Part of a small language model's weights: untied embeddings.
MLP neurons of a small language model. Each row is named by its layer, matrix (gate and up: input weights) and neuron, and shows model dimensions 144-239. Each number is 500 + 25 x the weight over its row's rms, rounded and kept within 0 to 999. Numbers have three digits each. A neuron's up and down rows have the sign that makes its largest values positive.
A block is one neuron, or neurons of one layer that tend to fire together. After each block is what it responds to, as a language model described it from the Wikipedia text at the highest values.

L4.gate1196:548497481508482479502522486532524514480484502553504565526504499490489498505511506505533492501499475477539510462509497510491462539529491485477530501492473526527495521517457536520502529512506504481489506487526486494513517472448514523523492545484505508532513488498499464482501509546510509498
L4.up1196:492502457483541485490520504473464467509498510521518545530502501532466472500514522433478512469477468510508546515510457462473508497534470528477505509497499505518465496510454498482478501496501449493477517475483499498500505492506485508513458487492491528550498487447560515487508494490522509474
L4.gate1702:514514560512523474526512525469517475492508471525499527517508473547504451512476502503522469503524467502537483510457523480487489514458496506492496536545510522502544517482563495494498521517494518496474466490509530543507450448484467490450484515489513472496522494552487467446499524522550472483
L4.up1702:533509468453549474496470462527477553503505500515458461527575472498498451512524526474476520487497520527533504475496472510491505530506478493499463486520468532476492500448505538471509490486491514524535454474535533499507500526457498510499468468520535477495494500495528472525456503489493478556
L4.gate1808:511506479514521501535532482511540527499493466502534501482527508503486503509544480552497515507532529538523493493527526469456475516480459495476490504488504505501508507490489509514520506507461525461476498524519563547528487512468478530514511521521496470498472504521507525488516506497532450468
L4.up1808:557505493501508495472481485566494484466501475498485495504518527512501513517536499527516538508523552571510491515492484479497530548493453514523492525529483532465449464445500521477495471538466541508502501515518535509487494515487499496544490481535502491503486477532503577499460525454451485492
L4.gate1894:489481467491503459508523503545516476477520483550464519503497489545453570511496481548492529487483503504487462523486484521484482469489504489527498488520481501505515511473517576503498456474490437492487508489480531524534461472489510482509506495541519502524500484506505501484505511527470466469
L4.up1894:500466493503536454482529515470483509508521432539494501445519494501494507482476472528499483446509532515486465488488462479471501489501480521509520490476447521549530509500491547477476505546484496476466523486525487513508492473513487496550457507491521488493452497545503489510497482529461497529
Mid-word name fragments

L3.gate685:533513547467484518470478496538506494507506491492523492514490507494474519517493506519480508480468488455484508502490502550492456497467516497494513483495512513540544493520541527461543516451485503530556490507488482488516540521530511486480539481498518485502503498487527443522520490472481486512
L3.up685:491512495548502490546494419463496519470527499498484497490506491477463534496467521532464488502471480478514519495493485516482453511557493484498481499479471524510532516514467444498485487519498497483482515465484459521516474499509486487473494529506451485555513509536474474515499476536535482534
L3.gate1136:480506492490539511483487491522519499515490545531514477509531522515440497536462519497514478541536510480505522488496454533521470491487471443502538536471479524537539438531511492497511479556489510540508499495519474486510522464532551517465481521507531523487498488492504500507513517547505513528
L3.up1136:528504471500507531489515519516488484562508486493498508507455493450473518450503476510472482461515481505495496480505479484484496432494502536504492462483492529489496534488498454503548523467476508503531496528496425536548477533498465508518536523484492467521523501509496474503461489472523497488
Hyphens inside compounds

L2.gate723:524485527531541469525506474530508483495511436504521525491515477528523498583496456510474482486501504525526478522504553502505482487476471539456494518505500501510522502502520535483469526485469519475512516498535489498517515555487537473492534538498531505544502505501498540487474526482521471502
L2.up723:533506527472544448478527513515491514483527465534518521496502496521472526543494509531460485484503528498528440483526534483506518483495506473490487485526510515498496494457506519482478492542486503456490495504539524515557439569500486482478491523520495492510472512522515522468487495484483512508
L2.gate927:541483492516512502505458481503515489516550486484484546461513517478497447513487519509493511460533480526493514492490500479514490471489500502478481517530530527468515499499549495512587531493506521497536492517513497469484473487452516516555542503505502509523502532494530518499519491465458457527
L2.up927:516536518481555416539466496499497511485531456518502516510473479498504480515439521534484543499554535493511543494465490464473466488509533529509528493547481479537495503516502482510448510526494493464486483516494523493533468482472498436527476483499498481504464519508500511523449501548492475504
L2.gate973:506537528512490508461487482469518500534498473516524474481515480482476498546486508456465522470519506481497490482503465504466497443476523430494499487490526550486500487493504527520509492517521491475490499479507466473498540499522472503503510517505500522533457546508498539507524493561498521476
L2.up973:501507515480514459500523502475477543551489463527485456504462520482484491559502505442483520502516540506506509484498485505494466460459538520540523492473509507497464494472505540499483443488511511542475533523507488482476552507522478504490482506501514516491491544501464555536465476522524535483
L2.gate1262:526512544477525529506481482519540523525526486510485549489467468497441471513497520530449520429511526486524478488485498488475479484458501479480509524517511503519472477557534503492483534482507525467447522518521495539525473548473489518492510550515526489491489570508503520494562506493498506492
L2.up1262:535523524529518501495503514518514496537521497512505535512479524534465484511537490522449501482517503540500506529513509458523519487454483508487531511509524490457448464498469500482498529533541516503497548522468506499473467523489466502547522532490489452454522536525450567508509500474525520476
L2.gate1268:503500521522527473516488492472526493503537507538513478461579513493497468496515521501499535485476465510505494492504526502478468506465491461492486503487512513469515506464496532524440520498504501502526522549529462483488514520521506535524499511536521507494468521518531509436485480486491510491
L2.up1268:490547543482533469514479513504507521462565507545479465507503513505457502505519505470480532560514496498490495478480504503489476510464477499488506524494497496479471482455510507501463504483527542510503499474533487481470546521538506521481520487473512528495460487487515529452433476501499495481
L2.gate1338:550513528444509482508546510448498490557477508472492517495495519477475515510519456501477525529546522514512522494510536537498467512536452485495518510524454506491524505475547549542470507450502487500534510519500469533482502488494497468478499531530551522507499506489470452455508499541514488491
L2.up1338:508504490468493473507520483480475538539510485481507479525487494533496523485495486489501558520498542523507511491487518482478540491490488484523516547535464489475474472531554530493448502512501488511550507478501485464508476474541525481443485499543536526504433486489509499425449498522444517508
L2.gate1395:532500511451540481515512485519510489484527537481496532526478487484500498525526500488515505512525514524519467480534527494476467493503531532495549473511503500475489485491478499469487467490482532529477450523518511502510482512509514466501565499514476497488500513498494512492507484476524471539
L2.up1395:474512504458485482526535512464511533516455482505544512520481555482523501512494488439494528496472495533494500531517470506506518474509472535492560485465508507529500520469546482499475528526502483530480503495488552480499503481547493482517540490500516531511491491454496534483507487484545494509
L2.gate1457:538467487501502507486509476487510496481543516470527544483494495503495533525497447546541456474549463483493506482514510507514520485508499452492518515463498482479491498525536509449479482480473459467518486486503520526541545495488496499464512462527540504486499475514482476483493512524519458467
L2.up1457:547480443474509503470511490516466483499514557505524506504519519515461484481476510494500497464541525503496513487454498528513482478480543510551564502462453469474498469493490512489516462510497528485526514470517526525502512479471504506501501489501494503481489495478481522465483520433521497489
Mid-word continuation pieces

L2.gate182:479483538516483465491452489486488502482513494523507506453504547479510509528543476467435504488487491498512469490489510548519507494498549512499530447513504461498518496527513507552527480461506499519508509496513455527526539502506461537426498503502487494542496504489494504473507506575500490497
L2.up182:453509520525484480498473488528450487478528506500513461514524522454490544505524488512513475449474510519475527494468478512521508464512503521496507457492520492492526493466526486548448512500506480547517494487516487519530514509534533471486496478492454526524514521483506505468506456514467519486
L2.gate521:475511513491505516472520462517533506498500506503488517490499451478536513500493525507493520517533503479460492444479482520530510488465542469523536508533514487485491505481483515512517495485502498525527511466518498547494498509491508492523522486497488510497484507503500519511507512483523548502
L2.up521:508496514498463517466516499471485511499518530496475498452508477503458528579484518468498490512506498492519513543523468496489468467550518545534489478543499457478497465522524492499497521523537489503497494478493492480523502483520467493446494525498500477516509488488494500488507470517518451490
L2.gate782:504460454537496469539478507546475499477512511536517515521521482480540551503501487496503497508474493513499548446450505513459534481477477479479513479501454477505521459553457465506533456503503527481532540493547511484483515472502473476485489501510513529451490502539515499495444485548461522522
L2.up782:491533513465462477506493506525476501517521530487513454516510543527499524489511514520541530555478511527486529477440483495489512506525461493502504524466471499471475475514471481473466462539532486477560525505536486486532513474533516492517459494523529536485523497494508529485495484471475550557
L2.gate851:549498498503493517518495493506542495477462512494538495492481476481521455495500517457476495452490539566505547487498489499486494498482487539470528500523542535524521525545478462454534487523513504514482498509484494478503504481496500525507532487470502491499521482509493498525469499512573501531
L2.up851:467535476489489450533502502549500504475531518499477492508508511459527516502472536488474500475479551494532550496502474526522477467522496486508531499476480519496525523498489470541508500547475509485482494482529493466537478504538536495477526468486515564524534492502495501534512469508513548538
L2.gate1031:550496476501499477518517507510517490539534459516488487488490529494457561536542508530497535517497506480540469507514498548493529443493512493503509504497525527501510484525499481495545511515495526506504511511494449555546506487492520479500495496482533455522516490528477501465477521546552511499
L2.up1031:492499517539501493508508487497544481495515522550464476463490501506518551506493482519513541516521505487466480463482496471531523472435503521503488513459504481479528524494479508528509472503491480498496547484525498550497507511484465491503490487545507433505515465521483539472460509488534484532
L2.gate1559:523487534507518491543521464524501518538493477485489519483511508493524526503491514502518499526472515495506522559508481536483509478490520468478498492480472527505518466497503497519458474528518486509512498526486509505483541455538540479488496494475546545535511494457505484459509450528493518486
L2.up1559:528495518514536518494495486517505503499534513533481507473542503510515515486473474480498521534514514507499502501501491499505541526502483504541535530532477522552550473512502495518524532523506505455502502492550496526485517526484504482470528471526601493453505518490474485466509489537511574496
L2.gate1844:492494511516478467534507538491533504539524495535514494457541484484542524487468505525465472544478538560491527459499501493520526509491447535500532506471465475539465473501513482493561481491499486488543500469507494483461518447467497511475511468484497519521512500521490488526472516488496517538
L2.up1844:478467544544506498534532484499478478510490497530521524489510491475514506529453495529471505495537510485544462553537490506468512474469483455500512521483531537503474507535502502486533539508508528530544520521441515514489496524471505503465498510499517488513517506539505469539478490501521549452
L2.gate1997:538509490501461471489479512519508499502478535497506489464530504434482502505485483512466525484534498486538508448474521540494492485475490507524559492512497497503549487467485528525466550482531509522494472460525506520540486472484510505425492508488504471531513493524493525511479509550541521438
L2.up1997:475543448473453485465474507500447523522528557517517456518538536448474489505489529531509529574498511523495511503501513508487529482495470523549524500537509485446457532465510490491465506506498515543525503464499515490531487523473490487460498452509447495498525518485505499523483459514496506491
Compound-word hyphens

L2.gate10:526449512520492500515488468527494496505481518520495467488502525529500536522515498488479468503509448550463490476471466457534509531504510499507556498492491528480510504502532492493494511505516469455482460520492511523501501478498506509512497487519496565536466503496537514496504540533544466509
L2.up10:455465487490481476524493477507506496512516515499512492455456475480500519536528504497460526555495502503534493456472506476513497505522508570508516472527515468497472554447523484473542488483512546505519509461492508463500439481506489452546514498533472510505496501480455492498450521496471502524
L2.gate691:557509532463513487536551477506465507531492522493500492531525490507554491508513491484475437453500481494504493525504493485521482508457475481522452512504488453498516506529513512516486486521503497472490494506508514532472461476531537514490490481549496503517482511499537481512489498474478490536
L2.up691:503501515450500474530483473484484486532462489546514448482487499515485484478430531468473504442485502499585531505478495533508494506491525545500542525541524480518462520506484484497515489473498549483492511506503480472527511463566474531485489517487543514512479512483508504500485482495510509531
L2.gate1030:523494523449493535513512475479467479540471537500501480461476441483470494468455481532518527451480505506530504506479488534507518459473468501497499553482473500481520493541560511488571505557533477485515513503477504457504518501518508519494483487510526467485516502565471494479473495537473523522
L2.up1030:492474420486482441531469507454490493501498528534488514491478524488542474519501502470488487557496512456536534487479522483475487511493517519504519488491548474480508543528490480481509450494529524479506500465568496448445509500489504511523504496525513509512488500481523538494502503471485504472
L2.gate1147:489488537543505486530481482463497513490492494484516490441516459473505489479462489485463526530478527513505527486485528501462519513480540504515505509504529481501486508517496530521546484465510505474521497543540479484488507473499521520501543531526501495551567510476505470516562479488504479536
L2.up1147:473485505498523505512507495512492482475507502494509484479455486506473469520464505508466522524448487515484554466459499473460506511523482467491488487495510498530498525483543543507462461545474527514559504480517511470491531516499487505500539478462515516489527506497505531484492488511442472491
L2.gate1225:535482567474556483552463513467502493528538489463512487461515449489489503509500529496439520495476528515546476527545500496499489492478498517492495552522497503528484511493489528498521562488491529526494501502535446523491488505510489493475565504490481493512563517534510467510473525505528477513
L2.up1225:502497502500550492568494507472515538520559515485526503488540486522494473521510511441489512534497535510532496470501481483501488475506500534503508528553527474534492469496558512492567517513503564507532497473516505483458507494568528546490516483510487529500578514484475485532474468490500500512
L2.gate1328:526493470494499465548498490460497533508454514522481474513489453502528512503484534501468462492505512530539492480491518498497492500522467528513480510514537485508515491561483487560489485523503528476526534461499482482481517496541519541479517507510517479477518490521465530502446510508487529506
L2.up1328:482531501455476512507501521523497461490488481446488507495474515488506479511440496494479514494520497456499535462493480505505527481518518497460505534507513514466506517492500491494474480546537470487523479467510524489509496456516484481463498457486492505487511462497533532483487498509457527474
L2.gate1363:542508488484511474512502456500521499445524454489459523482502484466489476524504524526471505485489488478521517468477550503516496497514511487506509566562472482540466520500495480503559464488499505501521479532548503496491515494480524557531517488502498459510522516510494521535505485509468472516
L2.up1363:539475516482477484524475508481508526498494480521477525526501459474524495529461545478494484541522529517497527466484502521521494514493519505517493539508520478503524533535529480498544468536528515485488527479514505476520531456492598520491507504486527544520473489501536556528470451493458510498
L2.gate1588:541510557481536487530491512522523528468458475539529471482518476446508504536532501537477494478478529507555490550500487494510436498483479547498492519557496495503494568495483511466538542488521527482498514481509515522508482454490524474487568484521488500494538517548456470560503498473491550492
L2.up1588:489502497523529486476490481512505491486494492560506498529499491512479498510482507469485502473509511515548478533467491463512477551478508555491493456541497512503502485467503521502486448525497533488550473479521473456482520513488488473465488460512463543498529485469495490519492479488513503531
Word-completing suffix pieces

L4.gate113:507464504504496485515524505471495523500506490472535471501468526478480519503510499542497486522507538504466494491453485503536490442505505494496503541501473520500462497487473483500500489510492484462520497494496490521471500508468491486494458473518501477511500472465490468496501512533501483459
L4.up113:549495535549477521453498514476464455485484504494524488510547512506508503532475481500482505492498487528511455516475519498533507466525468493517501495479473517523536507509502497532490494477491465437497513513468502508497512565486498479492473487491494497493490464504544491505509493463511523486
L4.gate1081:520494486529533547513483491487457463501504505514497528487526536462524512496490519554482446501494487502475573481508492502469499488526487458449491497468502546481541484472513512514549467498490491473469504520507475479550517494485488490459488457505482450499446492540542506497503488497538470528
L4.up1081:504479490512459469529505461508483519508539484534493500497525517502426473512495528489543458490467475479523515487475496524523484475549465541502578501484469503532502441485503497563495480514498527490508519483493496504499505493484479513453535474476534483557485500496493500485498491474495477495
L4.gate1110:488500523525508567480562490515485452481525537524491500491470490512482533508478506531467457487469487459520498490540467518513499506553487493503490499483553490430512548459463494526497454510475474513493529507474491518518497515516487476473543502512470477516475479523505474512498449541475471489
L4.up1110:514467491505513497507532505491481493498495498473493486484490562507504449476457499504503497501498498434452512483529498546522537461515512491471541505463503456488510465467493512481496517565525496474528519487471483476474505479490460483432479466466516482497451505474518487490492498512511507509
L4.gate1309:521475496493480515511492532495506533524511490484504478477519511464470510487500483517532544471491493459500521438478503572538471501491494485474520454488488506511569505514483491469466495470503488532519486516490490473531488470508499497437517487477510527496482485506460505472506503516531507459
L4.up1309:521517497517494536511487541491499499472483555490479491477464497463502498494512440503526468518489557552486505491508502514522525554514482477527499479490497521499498508466493508547515477494521508519497539479495572481501486477465514457500501482481473530486523508504522477510508465537528515453
Hyphen in compound names

L2.gate143:508507507485482514455487476517466500528501518547510552507537528514430516529501510509561527514514521457433491508478487528502521523495468482498517498476514476492536474550507518522508492463497538523542483493486472547471500506492509528504479507524458511533521517499501466487490518538508512502
L2.up143:516517494462506488502499544492537502507505459498452514502536482497454506488511513475509523492512514495516530469497510499488494492561454515523502516479505517539464515502526459491527557504470491476479497463499518469529519483521473522499513475528496512467485518518488477488513473495457486474
L2.gate364:510500431500521485508538496553521460479523484504479561494480465528479511476492488517526499505545483486483505494544499488480528467509481470516503475496497540479497523460490501477529519505466486516488515498458536506506476566446462487494506493527468482464493510515508526496559494515520471489
L2.up364:444532496496485462490494521503449484479476468516489501490525479464495488525524495534507535445504507486511524524570502515532515505555485479516511495541493538521497470489487519530496509486503461536480501487444495481534460500493497494491517484498500467491507536495522480515507523545508489460
L2.gate630:495466488508494493485521513542532506477484516527514539514524477458500481482502480559475474530486478489478507540496488496478515472499493487514465461492475501483510508488508514499494495484445446471478509540480521509508483527457494507468506482497450464503516500531507506536516479519537484466
L2.up630:462471441469513451465516505551509509511493513506485521462496507487520480453516493536485499492500478509459521477491489488501527491504515511543488492464429467493480488480542519468539491518509494513462487509495547477524480548463462461532483569524502498518494501535494492473525521527530459509
L2.gate1075:501496508491475477468522500503548497494487460442502529446481476493477489535498500483520490516528467460480530523507498505456468482497499501475537457451528499542502513470517502510523536503475483513503457526479506488506481526474509494482505488501529493518495546462488522465510520499492501487
L2.up1075:446479462486459495478464522527528487512515524466515537492473484485508475508467532477480495494477492457467526506506478482448486428471462477493497501471516496507474522495514521499505527515510491509500508528501540483514514523448497510502491511480487506514524508487511557489486508500524478494
L2.gate1215:479487482539526518492491500514483467464527493518473485514516499484434536526466487524549548501512483468495515516535519508514516470506496487495499497504507493496517484516537535571485495451451469503497483454477481505514464534466486486504508484520485501537505505510505503531508491532499513425
L2.up1215:459519457540506485463489534527483483452540497458487527542510495498492526520465517466512522503512472477451468526534496488504544506490503463487528508530503477495471495453562533514504510493478471515506505451488477493483514514460458485495464473516474512525511505465494483498550495492483537497
L2.gate1281:512499508482508526466508480502456492499518504504513523513496504477503463495473497537507479488536512461472521491516528494449498525505512511467493461487475519466510556484503514529488555509521529478480503527511513550516512499498491480529526485511505442450510531498531500490498510498557479471
L2.up1281:479524429491488555480527497481502527534556518457491506526505528471517501474490533525528548491505519470453500471483513519468519460509463511490478499469448491513515498488540527545461473477545507491463515492499520527483523477492491525517493521495515479476517506482531497500502488523527513507
L2.gate1538:532485521472506494490508473495536512472533534491489498493500473510437487488475446527531528512566474453504516507504510505518512465430511519461472504504502524516542526488527542478490489473476486480493516455537484485493523527446475496507514524502482540501460465412537506458517526487506450481
L2.up1538:527507491481530508525513483513508451466487498481505519484514531512504473489509537526514524515516490489519482490504527456510503508493474492506453460482503489482515503507508516513494488445471500472533468519496530530486527527511474504483485525538503501539478513434495449490514506498443411491
L2.gate1582:535485484469477494474462527509525482543497508506491513484537511473477468521497561514462541482534475429486546476478441527471470491508507463517492470482486483514478525564471508521515531504502496504530449532466515505513523463494481495516528513532477494476517512514508508485482503522518474500
L2.up1582:448493498500490507442537481505518489508510525455497489540506522486484535436509476511525495491531494518442473485520518492509487477533478517510438513506460480482499532552463511509446503472501462483489499529498499488536528516478490489464491508516470504485545484477530499470489471504580508532
Second token of capitalized words

L4.gate732:493472488465487514535490522471482504546518483505509540492533512538514480529528489500493499515474537482528496521502447507506494481528544502500491468483474460453474476470522495501534505526515505471510458517536478505489519489527494512506524481496506488504516543528482493512479502484491543463
L4.up732:487499509508486497502517453502552525538533457460490480503478513493509549550496521508482478485523496464528485486507494467518484472539499500480515458547509469484486521480500511494515487515509514508524474511494489499531524523496519503494473497493484505519529496517466529535500482528512512487
L4.gate1266:534504552559488534528498448544489470512476506519535477522481466529532559512523451521503513511477460497469500538514504508514505472490504531455504516486549489495514503509480504536519486469481492521500507511508504516484536494514498488490494493484499497523499498507488493481515496504525521473
L4.up1266:530486506470480488526482461476531465518474465497511516476465481517520489483452457491501539431461483499474538493511520546523522509487510472432500511491523449479507512518524478488526477556524510520536470493466484493465522497518497494519523493488528529517467497535477526467476527537537508493
L4.gate1354:519487566517516507507505467470501554477488468529513516495509482516516468522495497541474484474527481524519525502475514514486449521494491548468543546504486507537527516514499450499535495517490570499477485479487494519459505450498511520504552464472509512486489503512484456528495530499472519484
L4.up1354:520492467514552503500489452523528485519510477473467520459501490443473539494494550478467442509466505495501476533515446541536537426512519458473534517503511519473465476524483512506539550491438473477543521493530503539469513496485525472528506531502528527564485494479519531512506461503488493489
L4.gate1376:534504487491486514533512506503564505524504469536526505468492498529510491514493486560455501473456504445503522478516505539513486453479549498484471512511508492523506523559489524488540499537469487478539496517502509531489529494484483532486522537488477484486505490505464522525487519529495513506
L4.up1376:479528511477535540539511499512496503500472490466505492513485509545533468548497521544538533487470482467519485529517493501537509503456494544485469570478521539502469469505519517501502456500461501502516470471532498496468549498522520559429496500508514489473512480462481529510496488513497496529
Plural noun endings

L4.gate710:493482453522512483479522458503487476504524465515528447488488485488472504506496505488494512484478564531474521551473500505520528473469492485456479494544504511472517481531496540543469478433474469525506510504481506466483545519492466501524514480548487533515483519442515502490483522507485472535
L4.up710:445489447524538492503497519483516482457554556502488535481516556491500516442512477471509459493524515528502580476534492479516526516513531486501472447517509525530503482487479486493465503465474450512514476483509543470507566499497475522558470460420488505467512499449542490502492486499490482504
L4.gate1421:493486509480577507497484551536532504510505469487484478529500481475472534523477482480523508498498534478480523508500536538512521511531483445499503488506486547500495492491537502518470518459478486477541464546498472463517557500499514497497473489475482518515478496522537530508490507506526463524
L4.up1421:461511507522504528475519499487507440468514539493496511485488506498474513496509487497491518523557513502470439536537478492507498433504491490500510522508485510480462519527479476488485498505505458537497528461477497499459475515487489487522482507489445459493556521472532482484525499500483491499
L4.gate1425:503489523497512527472557532538551473538496523530478476504467487507457522528503497520460493465460495501492510514489531517485481452468538495505459506487539497472487515507512511521484514511517466534496502509479493547484540543511513515457531496466463465535479487495484482504508508511555498469
L4.up1425:507514516441505492438493517471503469522476466510499471479531511513501522494510498477547533493452524510492516532473496496517517498499491460506494478481493507469496526473526451479472494487508503494506483499464495460495513456524516443544502467488495525481472493489524506454482466474502526540
L4.gate1482:491463472524483538553493477506484473493493489525486547534507491493508571552524464539468516463499505486511475528524515510503495462486521447513470480499545499506446436547507522456507469478461483530502531505523528536499526492516530500481504482457512503504534485488525474510508502494510511527
L4.up1482:497460489528479514474522499484522491473505523501478523552523485503541512534522522504476529481496518503516502506518494542539501464504538442450502496508538521500437475507472502452495514507502431527475505516486531490493527488481546512520539491527530488518512512515519475499538504521493500479
Word continuation after lone letter

L3.gate106:520473517494549514506519542527505483499524477521502547470554502477514462522526511461465488521510481483482507510462493532499476473544474488522500486477513496465459469494466557504462539496503506499491448535507487564507483505476505504496474506515447505487535517480479485512482497547495468505
L3.up106:534500477487498483512549530515519490501480473465553489523469489480543530484464467522491498467494496490531507492537529470503481506492505482501501495504506544491520505494509484483548510509519486459507508516518532490499448539502506460514521491527555489504513456526489461473501475546489474499
L3.gate124:517514517489522490517540489498558475506516473497483526459501469509513510515479526528488463481522522539545525517489515519522494503519489477487519504470501473492496508476550488508490513568475510536540466531501510528456492510505562515492535494510474481484480533557490493474470487494533475525
L3.up124:502468535475498482534508461546465499514559494476513446472517552515541443519589509499471511537471489485513475513538507464500510490503485508523491483498467556461515524463502561480510519465488483496532504485513511503496480513461499519530500523534517492501460496492479521521509498538466492516
Mid-word proper-name fragments

L3.gate783:480502481537459535495516494474461518509524512498508509520484499484533543510543492530528498516518476530476472458484523497456505514491501494478495438559485508474521526490508511493511490502492458525490493591482511488474489547482494513513522503503469510457558511483466494484496519522540511437
L3.up783:498508470493478491501523479530491523451530521490507470507516510461563500512507487497477508485510513467505544458511467490495545510493517456516528464530498512502522538486506522498541514507512484482509500480542533468494480530487445484544443495509514504485534486492492522483512500524500548543
L3.gate826:519500512516528565464521487505507519489508487482498491487508472454492481503509482557511488507501453473510495489488515507482513477505494457521506486519471490506486546494487504499519474461502526514508512494506528520546471522438468499472514507485464520532528512479477452472499492571509460507
L3.up826:522516490489493518483540491492498472495514503443545498471462453490451487519457516501515493520487472436509489548499483539471522509526524496484483531494481522549453533464500522506519498462471520493487536530477480514519470536479539492502522514487511513548534505480476479460543480574491498503
Inner pieces of names

L3.gate192:461506503465511477521484469490485500487495485508487464479532511479497503551508456507466564554524529507501511464473536506518476517529495517485525515490558505523475472534508489514512472464496467535524511515485483501473520535477504512506501488541528542502491466465496509490484509534491499533
L3.up192:519502516476506526492515487478518486524499504525498486460537541493514504529485474543497442517500485527476479500507503502509537508506534481486518474496439532546503474498506453530522503496483538460526496519515479485463495492500517534585522503528552500472509491510511499459497511484499492536
L3.gate1707:537492534484510502503522448491523477527499478514497516484520505496537483506504514531469495511520468510494510509519497514525465502484473463482472532542512519542507501480473475519489500514495517476505493532485438530473498507489494515477537488485513491506511478498493518507510482483522502513
L3.up1707:534490557469549480484471484508508534547523465528508485488536503455534469532488523482488487537512540513486543500501456505502484499471484520530530519509492473511479503504508503482526496492522543528505484535501480457478522479481473476492525526496518497494481514493502549531467481480492505544
Mid-word continuation pieces